Part of a small language model's weights: 320M tokens.
MLP neurons of a small language model. Each row is named by its layer, matrix (up: input weights; down: output weights) and neuron, and shows model dimensions 32-159. Each number is 200 + 30 x the weight over its row's rms, rounded and kept within 0 to 999.
A block is one neuron, or neurons of one layer that tend to fire together. After each block is what it responds to, as a language model described it from the Wikipedia text at the highest values.

L7.up576,166,170,209,235,233,172,187,203,100,181,167,212,183,208,171,204,184,216,203,175,191,226,200,166,216,239,186,199,224,178,204,216,171,201,196,272,224,171,196,224,249,164,200,236,196,181,237,221,239,145,151,251,271,211,256,223,244,164,255,234,174,152,143,190,206,237,233,260,219,185,179,196,235,186,204,165,198,266,229,188,175,217,189,200,126,186,189,242,143,150,205,162,182,221,194,172,222,248,216,145,175,219,183,222,144,210,167,172,192,163,158,197,228,200,225,201,176,173,157,188,199,246,160,167,165,203,258,246
L7.down576,182,205,190,239,190,188,188,175,177,209,234,185,209,270,194,239,214,233,180,266,138,140,207,196,184,170,183,196,191,213,208,169,216,191,174,181,196,209,194,220,251,198,186,135,204,181,198,202,206,202,154,178,201,197,232,201,136,198,199,225,189,184,156,247,196,215,168,181,221,199,233,152,235,215,216,180,208,259,179,190,211,249,149,203,189,162,160,243,205,220,274,175,175,183,225,196,139,185,187,197,135,200,209,153,167,233,169,179,223,223,253,196,194,200,192,224,171,207,214,196,253,230,231,203,179,220,229,174
List-item separators. Commas and table pipes right after an item in a running list, mostly before the last item, as in "Frank Shamrock, and" or "lipstick, etc."

L4.up435,227,201,194,227,183,202,173,233,181,189,168,208,203,187,205,209,143,236,189,165,210,239,182,198,196,218,210,200,227,267,217,165,228,207,254,212,185,241,217,231,177,214,235,161,175,95,180,216,196,187,173,221,210,201,249,231,254,212,152,233,226,181,182,212,123,217,195,186,165,196,182,177,217,186,195,187,230,230,202,178,142,160,214,190,208,207,184,199,225,190,218,154,231,259,190,213,203,157,216,189,126,191,210,231,196,245,201,178,207,206,192,178,160,146,194,215,214,211,265,223,173,290,188,209,150,255,265,184
L4.down435,168,178,183,160,189,201,235,205,216,205,195,184,155,226,185,226,243,163,185,179,241,142,209,239,234,199,231,182,202,172,224,221,166,216,168,202,196,200,232,170,166,163,203,180,224,229,294,225,209,217,209,211,188,189,162,207,193,194,185,179,215,199,200,245,212,194,218,189,223,186,194,242,173,190,188,200,233,191,273,248,260,240,213,241,158,216,169,198,186,211,201,192,188,170,235,175,185,191,163,185,204,232,179,193,233,210,137,178,229,185,253,198,226,200,191,226,238,149,171,165,253,165,186,174,246,235,232,216
L4.up750,204,230,227,202,227,190,164,210,227,153,202,243,188,223,155,187,212,170,207,257,199,237,229,193,173,188,208,261,198,219,184,163,200,235,197,240,194,221,204,229,208,177,203,193,182,132,165,206,179,153,163,194,160,221,209,213,194,200,139,233,231,175,186,236,207,202,216,173,198,228,165,197,258,243,223,221,201,232,211,193,262,247,187,228,209,196,163,174,212,160,200,194,204,170,225,148,135,166,188,232,197,217,196,179,163,199,145,172,209,245,215,224,218,166,206,235,194,135,189,220,170,236,140,125,156,254,198,234
L4.down750,218,193,167,216,206,205,163,204,211,223,225,208,174,170,191,199,239,213,236,197,196,189,194,201,208,205,192,208,212,215,236,190,158,249,181,205,158,219,178,201,175,180,197,200,201,223,186,257,235,138,163,183,192,205,200,123,164,190,245,134,235,216,234,195,174,182,173,220,173,199,171,219,220,244,233,211,193,200,191,195,178,247,167,202,200,178,151,195,227,201,281,198,231,136,231,170,218,200,196,215,206,220,165,236,204,224,148,174,177,146,254,192,207,203,188,181,173,222,221,207,258,200,182,232,288,237,129,177
L4.up1069,185,182,161,227,210,165,182,175,169,242,231,178,176,204,211,177,221,231,221,253,231,238,201,184,188,187,154,195,173,197,182,175,224,250,199,162,229,171,204,228,229,246,215,165,200,154,214,244,190,152,224,191,203,186,208,204,173,188,185,203,175,166,171,189,176,242,218,170,153,196,175,177,201,237,175,196,144,223,222,188,233,106,169,251,185,190,211,175,239,172,176,201,214,207,207,154,190,200,130,210,170,186,190,187,222,143,258,196,153,227,200,210,220,192,175,252,179,181,234,151,194,231,237,171,219,150,172,240
L4.down1069,188,165,178,165,198,192,279,177,257,196,222,230,177,161,141,159,230,173,169,158,188,195,205,164,164,164,199,217,195,161,214,169,217,241,246,198,165,179,213,158,216,192,179,194,235,148,193,221,196,180,172,186,201,209,213,245,172,227,276,191,208,149,182,166,209,200,213,197,194,217,190,211,230,172,230,194,205,203,193,200,125,183,234,181,192,168,137,210,160,209,228,196,208,193,198,246,185,186,172,205,219,237,213,198,202,230,241,243,196,247,252,279,201,221,225,216,198,169,170,205,175,201,232,150,254,214,218,189
L4.up1334,214,181,215,198,226,209,279,237,190,221,253,231,177,162,187,166,178,214,200,217,200,174,205,186,176,185,182,167,189,225,230,161,214,265,163,200,197,213,199,250,219,163,236,208,177,210,168,188,174,208,245,221,151,192,238,231,230,176,171,204,189,237,197,177,200,191,197,173,191,218,174,196,179,206,232,174,238,212,216,174,171,155,177,201,162,219,242,180,149,212,194,202,177,178,259,190,295,256,219,206,194,179,115,156,253,196,203,231,152,203,188,219,265,223,237,174,170,227,187,175,182,218,166,202,182,205,224,151
L4.down1334,151,157,194,217,181,169,189,228,195,197,180,231,184,218,196,191,196,207,195,153,206,238,171,220,225,202,221,146,189,197,241,202,163,125,199,214,240,216,156,199,152,190,192,203,171,145,220,214,198,168,222,184,186,198,193,196,182,186,231,194,203,126,228,212,186,180,216,148,176,170,224,216,235,196,171,235,119,163,229,196,231,176,222,188,242,170,175,235,217,167,218,196,233,223,150,209,205,146,185,159,229,200,150,188,235,233,221,209,177,221,224,214,170,187,232,270,200,198,204,194,223,177,234,231,196,214,246,237
List-separating commas. Commas between items in a list or between stacked adjectives, as in harsh, rough or Russia, Finland, Japan; also middle zeros in large numbers like 30,000.

L7.up542,194,187,159,186,195,183,203,248,151,200,176,176,186,207,235,265,216,232,177,197,243,212,229,250,182,232,239,200,162,194,195,188,184,122,268,205,221,179,215,198,255,200,215,201,195,236,228,190,199,213,207,186,195,226,237,181,240,227,207,217,204,203,207,217,222,206,175,182,198,190,133,176,217,191,200,181,198,221,185,180,221,192,225,150,209,243,209,187,195,173,213,219,175,217,200,189,172,221,153,244,201,212,191,212,199,213,165,195,157,261,200,221,255,184,202,241,184,228,198,174,185,205,208,200,246,227,183,169
L7.down542,184,160,217,219,184,219,168,215,186,206,211,180,253,194,227,178,219,182,209,181,240,200,178,207,167,194,192,188,198,224,244,177,169,221,202,251,235,232,171,237,168,215,267,245,207,176,178,198,230,187,152,205,190,203,229,240,164,132,209,193,196,195,170,212,216,217,188,195,157,171,230,176,195,217,198,217,197,227,193,164,168,189,202,269,207,191,222,224,212,234,211,189,173,192,270,216,226,232,239,240,189,199,195,176,202,211,194,180,248,142,216,155,201,239,161,227,171,251,198,215,197,229,161,195,189,148,176,212
Date and number internals. Positions inside dates and numbers: the comma after the day in "August 4, 1874", thousands commas as in "4,092", and digits within years or table values.

L4.up189,238,194,203,230,175,207,188,194,220,204,203,158,163,205,200,146,210,201,173,269,178,171,239,193,222,245,203,197,216,228,213,166,261,188,189,242,200,182,293,217,153,229,247,210,197,226,199,184,208,161,245,183,208,267,218,228,179,200,211,217,159,221,239,198,161,249,188,181,221,184,179,177,185,220,186,188,174,147,221,195,165,188,222,208,199,219,165,134,201,250,206,189,268,215,176,233,159,208,198,173,232,154,179,186,191,288,201,199,215,150,152,217,212,201,155,170,221,223,139,201,247,264,235,175,199,150,140,213
L4.down189,217,165,203,192,221,163,175,198,196,234,169,204,178,205,177,220,159,235,214,177,227,259,220,228,239,192,138,184,117,212,146,243,221,247,151,221,169,232,171,191,188,230,200,173,187,230,161,169,213,142,186,243,203,247,226,202,223,137,222,198,186,161,184,180,205,192,200,247,170,209,224,180,117,223,229,184,179,166,163,234,194,168,152,196,187,283,166,216,242,171,235,175,190,222,204,203,178,166,177,212,176,174,190,181,190,173,205,235,151,247,180,241,148,279,237,218,176,216,242,192,215,218,187,204,161,216,155,188
L4.up332,187,169,172,218,271,192,180,167,229,190,176,174,248,235,185,160,258,182,179,202,214,190,175,231,173,203,191,157,219,165,206,199,200,187,192,188,206,220,165,232,190,210,189,170,154,211,156,214,209,115,191,190,223,199,258,170,228,173,208,161,199,191,206,190,222,243,153,176,174,167,166,189,162,153,237,226,224,201,185,182,184,218,184,170,175,284,245,184,196,248,211,200,233,211,188,208,182,238,155,212,245,190,177,148,187,214,184,213,234,190,229,227,198,184,171,198,221,221,172,225,179,227,200,180,170,182,218,193
L4.down332,192,242,198,179,227,234,134,164,200,180,183,202,220,194,179,178,213,198,188,205,203,216,223,265,191,226,227,135,245,207,202,157,218,212,272,214,198,211,198,275,222,195,201,220,171,243,224,236,193,231,213,156,242,201,247,243,181,175,255,152,163,219,207,222,183,193,165,170,235,198,210,190,213,194,223,179,196,229,202,187,201,185,238,165,178,173,232,168,236,222,202,219,180,240,198,208,210,161,254,184,207,214,194,211,191,180,191,191,201,180,180,213,203,252,129,189,195,196,211,247,199,230,228,132,232,190,241,150
L4.up406,220,155,262,248,209,151,195,171,175,200,244,240,188,237,206,192,163,172,141,204,204,169,153,201,154,189,227,172,143,181,218,197,230,133,229,186,174,227,203,200,168,197,186,226,172,226,211,195,181,215,253,227,275,164,257,204,193,172,192,211,189,216,168,237,207,200,157,194,128,184,212,203,173,170,205,207,160,174,183,174,278,222,187,187,187,161,216,279,190,137,191,217,222,209,204,232,178,158,144,217,269,185,198,192,177,197,207,224,193,154,181,202,208,202,168,205,208,223,220,211,160,185,267,185,206,227,209,213
L4.down406,254,196,205,222,175,190,214,279,233,205,221,146,178,185,248,256,219,150,233,206,162,203,201,161,233,214,180,207,207,213,241,165,180,162,209,185,216,184,162,199,178,247,225,190,203,248,204,133,247,187,246,249,260,175,196,182,261,183,194,187,216,167,256,222,259,235,184,182,220,135,168,207,193,189,200,221,209,204,200,201,200,203,200,233,231,154,175,173,181,249,199,216,165,174,165,162,205,175,177,165,250,160,194,164,232,274,250,150,185,196,157,128,234,218,188,242,176,230,220,195,252,229,176,188,184,191,189,178
L4.up676,216,239,214,252,217,200,206,229,253,156,128,181,165,207,201,152,270,177,192,215,196,206,182,172,239,198,186,236,228,240,225,240,211,205,203,234,220,231,210,267,215,180,180,162,245,234,249,190,191,175,227,246,217,224,265,232,183,169,256,196,125,203,221,241,170,155,151,207,212,192,196,216,215,239,159,216,163,177,171,200,169,206,218,226,265,216,190,205,171,171,228,190,182,247,181,229,249,166,188,234,198,169,180,194,198,193,156,173,206,197,207,203,196,166,168,156,157,185,164,174,206,214,156,217,130,158,181,224
L4.down676,222,227,224,207,228,248,181,184,229,188,255,220,202,152,268,237,182,192,159,197,240,146,245,202,190,229,202,225,222,173,207,160,179,207,201,174,175,211,213,220,217,287,171,169,171,217,210,288,199,253,177,209,219,186,180,197,153,205,231,182,176,160,230,194,138,164,184,242,134,186,209,156,151,183,181,191,163,249,194,191,217,191,166,242,168,211,187,148,179,179,236,241,172,150,215,154,210,247,230,209,189,193,214,170,151,186,192,185,150,186,233,230,193,218,199,232,162,251,231,149,193,111,245,194,247,218,223,281
Date comma before year. The comma between day and year in US-style dates (January 20, 1990), strongest in tables, plus scattered word pieces and prepositions.

L11.up707,209,243,226,145,148,213,257,181,176,213,181,169,155,176,181,217,223,242,189,191,224,179,197,208,210,217,207,156,162,184,174,143,136,196,177,162,185,235,176,163,221,169,177,225,221,211,231,161,278,183,163,229,203,211,211,242,213,170,178,200,161,196,231,224,196,226,163,211,224,137,168,159,211,195,172,217,200,237,220,205,242,165,247,148,138,210,198,234,226,156,256,200,239,225,208,215,224,229,179,160,244,186,204,222,236,197,216,221,202,222,232,189,186,223,183,249,185,188,157,212,181,172,231,210,241,227,124,217
L11.down707,179,191,191,163,213,143,184,226,187,170,248,204,227,244,174,187,227,235,256,186,190,239,188,163,207,183,281,238,222,209,197,183,152,231,178,194,204,149,218,215,201,271,208,209,209,179,247,211,205,191,208,164,176,242,253,162,191,168,203,237,161,270,172,189,224,218,191,210,200,177,162,159,183,240,220,197,219,212,182,170,188,198,187,254,171,181,201,201,195,153,133,194,196,167,195,160,178,174,180,215,214,194,192,185,215,227,234,211,209,190,213,191,256,147,195,160,177,195,224,199,173,231,161,223,193,238,278,195
L11.up815,243,225,228,206,157,225,267,237,174,173,229,242,141,152,231,245,221,216,228,149,234,206,157,251,189,176,260,151,182,151,185,194,191,203,186,175,189,223,164,181,205,175,200,168,208,158,225,258,198,186,173,188,164,185,247,271,172,204,215,206,205,271,176,204,169,198,214,195,184,189,196,200,225,217,203,221,202,245,169,193,244,186,235,215,204,194,115,168,237,171,176,174,232,209,204,174,184,275,222,168,215,204,200,174,183,234,194,190,201,207,196,228,196,233,174,235,231,158,202,228,193,194,246,206,171,152,162,164
L11.down815,150,126,160,148,201,202,166,222,233,224,182,148,222,218,174,214,189,193,149,182,197,253,181,168,230,247,201,230,230,161,188,167,202,137,197,163,214,186,198,177,160,192,149,216,201,163,210,192,232,182,236,233,153,209,156,225,183,242,210,175,213,239,205,267,206,227,202,184,250,215,162,157,205,201,254,144,175,177,249,260,227,234,207,216,189,211,205,173,199,181,209,185,159,223,184,206,162,175,172,157,181,168,224,203,215,220,211,197,150,198,203,198,171,176,199,144,163,192,207,133,193,200,199,196,244,178,196,220
L11.up1391,172,163,192,187,214,240,245,179,230,214,155,260,190,202,183,175,204,218,175,152,245,219,179,239,265,232,260,186,172,209,210,190,239,173,183,144,156,255,215,205,217,175,150,171,221,158,197,241,181,172,239,214,183,234,211,190,221,211,205,274,196,214,161,238,229,216,209,203,196,183,196,172,203,253,193,203,172,198,227,201,234,136,190,246,155,223,186,167,239,183,158,190,210,210,186,223,140,213,189,184,132,223,221,268,222,101,198,192,155,224,230,197,170,210,170,204,164,212,167,201,172,229,153,231,225,179,182,248
L11.down1391,166,237,172,215,221,198,206,189,231,166,185,187,232,151,186,132,259,191,188,222,207,153,236,198,179,254,180,160,148,176,197,181,231,202,172,227,228,235,228,227,160,207,245,189,209,215,176,209,174,186,158,193,197,191,188,226,196,180,203,189,221,188,204,180,241,225,224,161,164,172,205,248,222,212,228,137,204,166,282,207,221,208,225,167,197,166,233,200,152,218,244,165,107,173,182,197,179,228,203,193,225,210,200,235,232,182,242,216,187,231,237,205,153,221,218,241,211,224,135,224,194,153,265,199,171,232,246,138
L11.up1452,259,235,175,206,207,166,258,199,159,178,216,209,188,201,219,208,248,207,215,210,233,209,172,222,147,181,237,218,166,229,191,193,221,173,159,147,262,198,183,192,198,150,197,204,178,171,211,215,245,247,161,254,184,251,182,221,200,192,148,223,226,216,194,167,189,223,192,203,103,211,161,171,157,187,193,210,211,213,199,245,209,204,223,188,190,197,244,181,223,223,153,202,190,238,179,158,187,206,212,263,160,157,169,183,280,225,223,164,215,263,186,132,184,165,180,177,157,154,236,161,143,195,148,163,193,177,216,235
L11.down1452,153,195,129,149,213,201,205,218,241,206,178,180,164,199,182,171,163,198,141,265,212,163,225,237,174,206,234,201,169,157,241,205,194,192,176,206,200,206,183,259,235,194,219,214,198,257,180,219,233,186,249,181,208,242,241,185,172,178,219,235,172,237,129,269,246,161,193,167,216,217,222,224,178,137,170,195,184,206,280,185,145,226,218,184,214,200,175,242,205,188,210,162,211,259,202,208,153,218,129,197,195,209,223,216,215,198,214,235,174,126,252,248,209,222,188,244,206,221,216,154,245,223,194,193,199,202,233,218
Pre-adjective linking words. Copulas and modifiers (is, was, be, and, more, most, very) placed right before a predicate adjective or past participle, e.g. "was abandoned", "vast and expansive".

L11.up34,214,169,252,213,160,186,214,231,180,231,206,179,200,196,158,206,226,189,256,177,226,198,187,117,177,212,193,202,205,199,188,183,216,230,174,220,177,220,160,255,209,223,192,223,208,203,193,227,147,202,210,205,243,203,215,209,148,203,151,283,232,181,222,218,209,186,226,185,182,241,128,184,149,170,251,177,195,233,191,250,202,195,181,222,172,230,170,214,162,161,230,211,206,179,154,223,219,233,173,199,200,175,209,161,206,223,217,191,186,233,188,171,249,262,193,227,223,158,213,241,148,195,255,203,176,181,211,216
L11.down34,120,188,171,173,133,196,243,229,227,236,187,157,202,177,205,218,169,229,297,214,219,168,241,173,231,205,192,239,213,130,170,105,176,248,205,166,211,186,205,154,216,178,180,230,206,189,197,165,196,201,211,228,265,242,216,207,207,201,168,234,163,173,222,192,201,207,164,240,191,223,166,167,163,244,151,210,182,174,191,214,176,196,211,219,192,198,197,237,212,258,223,244,201,229,191,201,224,199,262,167,144,142,140,169,232,161,222,199,232,197,172,203,239,134,218,225,172,183,156,234,269,187,221,219,229,210,181,254
L11.up122,152,135,216,212,174,193,203,168,194,204,212,202,223,151,201,199,228,139,227,199,182,260,181,226,183,221,181,203,193,222,197,193,228,191,156,139,204,228,129,232,195,185,234,194,225,205,192,245,186,222,200,220,253,178,229,150,228,190,161,169,189,239,219,186,217,167,218,183,202,203,168,172,147,181,201,197,215,253,240,239,215,285,150,188,187,200,248,200,192,211,177,220,227,205,225,172,205,190,218,233,168,184,241,220,222,191,188,147,187,180,192,203,183,200,200,200,246,215,209,217,200,263,206,187,166,215,235,185
L11.down122,215,235,181,251,215,258,179,255,240,225,221,193,153,189,213,200,153,237,222,200,190,185,209,209,213,147,187,234,247,209,254,185,182,187,250,237,238,221,244,176,247,189,243,232,173,195,192,223,247,195,260,172,127,209,192,242,202,204,184,206,192,135,169,205,171,210,211,198,158,218,130,218,230,169,183,244,200,202,205,262,170,190,179,229,212,177,149,161,140,213,155,172,220,167,198,205,196,226,177,148,187,229,150,189,224,213,251,264,246,208,193,164,199,244,217,238,162,191,199,221,157,171,197,161,216,247,203,176
L11.up1231,155,182,273,210,188,201,201,191,207,228,207,198,213,163,196,193,276,166,255,172,243,178,236,190,216,245,163,215,231,205,206,117,177,228,170,230,212,205,188,231,212,192,203,205,182,156,208,155,168,244,201,188,281,222,186,189,213,260,154,195,229,195,219,219,204,212,247,205,158,181,167,204,191,214,229,168,150,215,184,263,234,198,178,160,172,220,200,205,160,203,177,234,211,211,195,171,172,209,186,184,163,180,225,161,170,214,212,178,214,279,219,220,190,300,179,208,233,204,230,217,197,210,178,154,199,141,192,205
L11.down1231,168,139,248,155,224,243,198,180,236,178,200,218,232,177,193,214,230,224,224,238,232,235,201,252,181,185,237,208,210,180,158,169,174,173,192,216,190,248,202,149,259,224,175,271,168,235,165,217,186,178,149,204,246,182,273,116,237,223,191,225,164,225,209,218,130,194,251,215,171,231,174,182,218,186,206,242,210,233,228,267,211,180,206,236,194,268,190,171,200,239,180,173,228,201,218,229,181,186,145,156,199,223,162,183,211,204,191,209,223,212,209,167,149,191,201,183,286,213,221,218,212,193,260,244,195,179,153,217
L11.up1337,227,157,205,230,168,147,221,136,227,158,210,243,190,146,221,164,231,170,193,157,191,175,198,170,156,199,192,169,175,217,211,179,160,230,206,230,203,153,200,201,204,196,181,255,203,192,227,211,223,224,222,253,171,241,197,165,220,251,191,168,244,173,150,175,223,201,204,190,150,135,188,218,260,228,205,233,202,176,170,206,213,158,192,182,188,225,258,187,155,228,201,183,201,185,165,183,149,197,161,217,180,212,150,159,240,242,201,194,236,246,241,187,180,233,164,208,232,162,244,175,212,225,200,134,164,154,170,211
L11.down1337,201,199,159,215,247,224,204,228,203,193,204,199,202,213,242,259,131,197,251,284,252,244,193,185,141,196,214,244,227,214,203,145,198,154,129,173,188,231,203,151,156,210,137,164,235,224,150,194,230,202,187,207,186,206,225,222,217,190,216,256,206,253,208,176,199,218,232,186,180,284,166,187,195,176,237,196,221,226,240,245,179,191,181,247,201,210,122,210,176,241,228,161,166,230,191,163,186,167,163,189,168,198,222,172,214,185,222,157,195,218,156,173,231,154,204,210,196,207,195,134,201,192,213,212,206,225,205,204
Mid-number separators. Decimal points and thousands commas inside numbers, plus digits right after a colon or a leading 20, mostly in statistics tables, e.g. 26.8, 42,153, 1:17.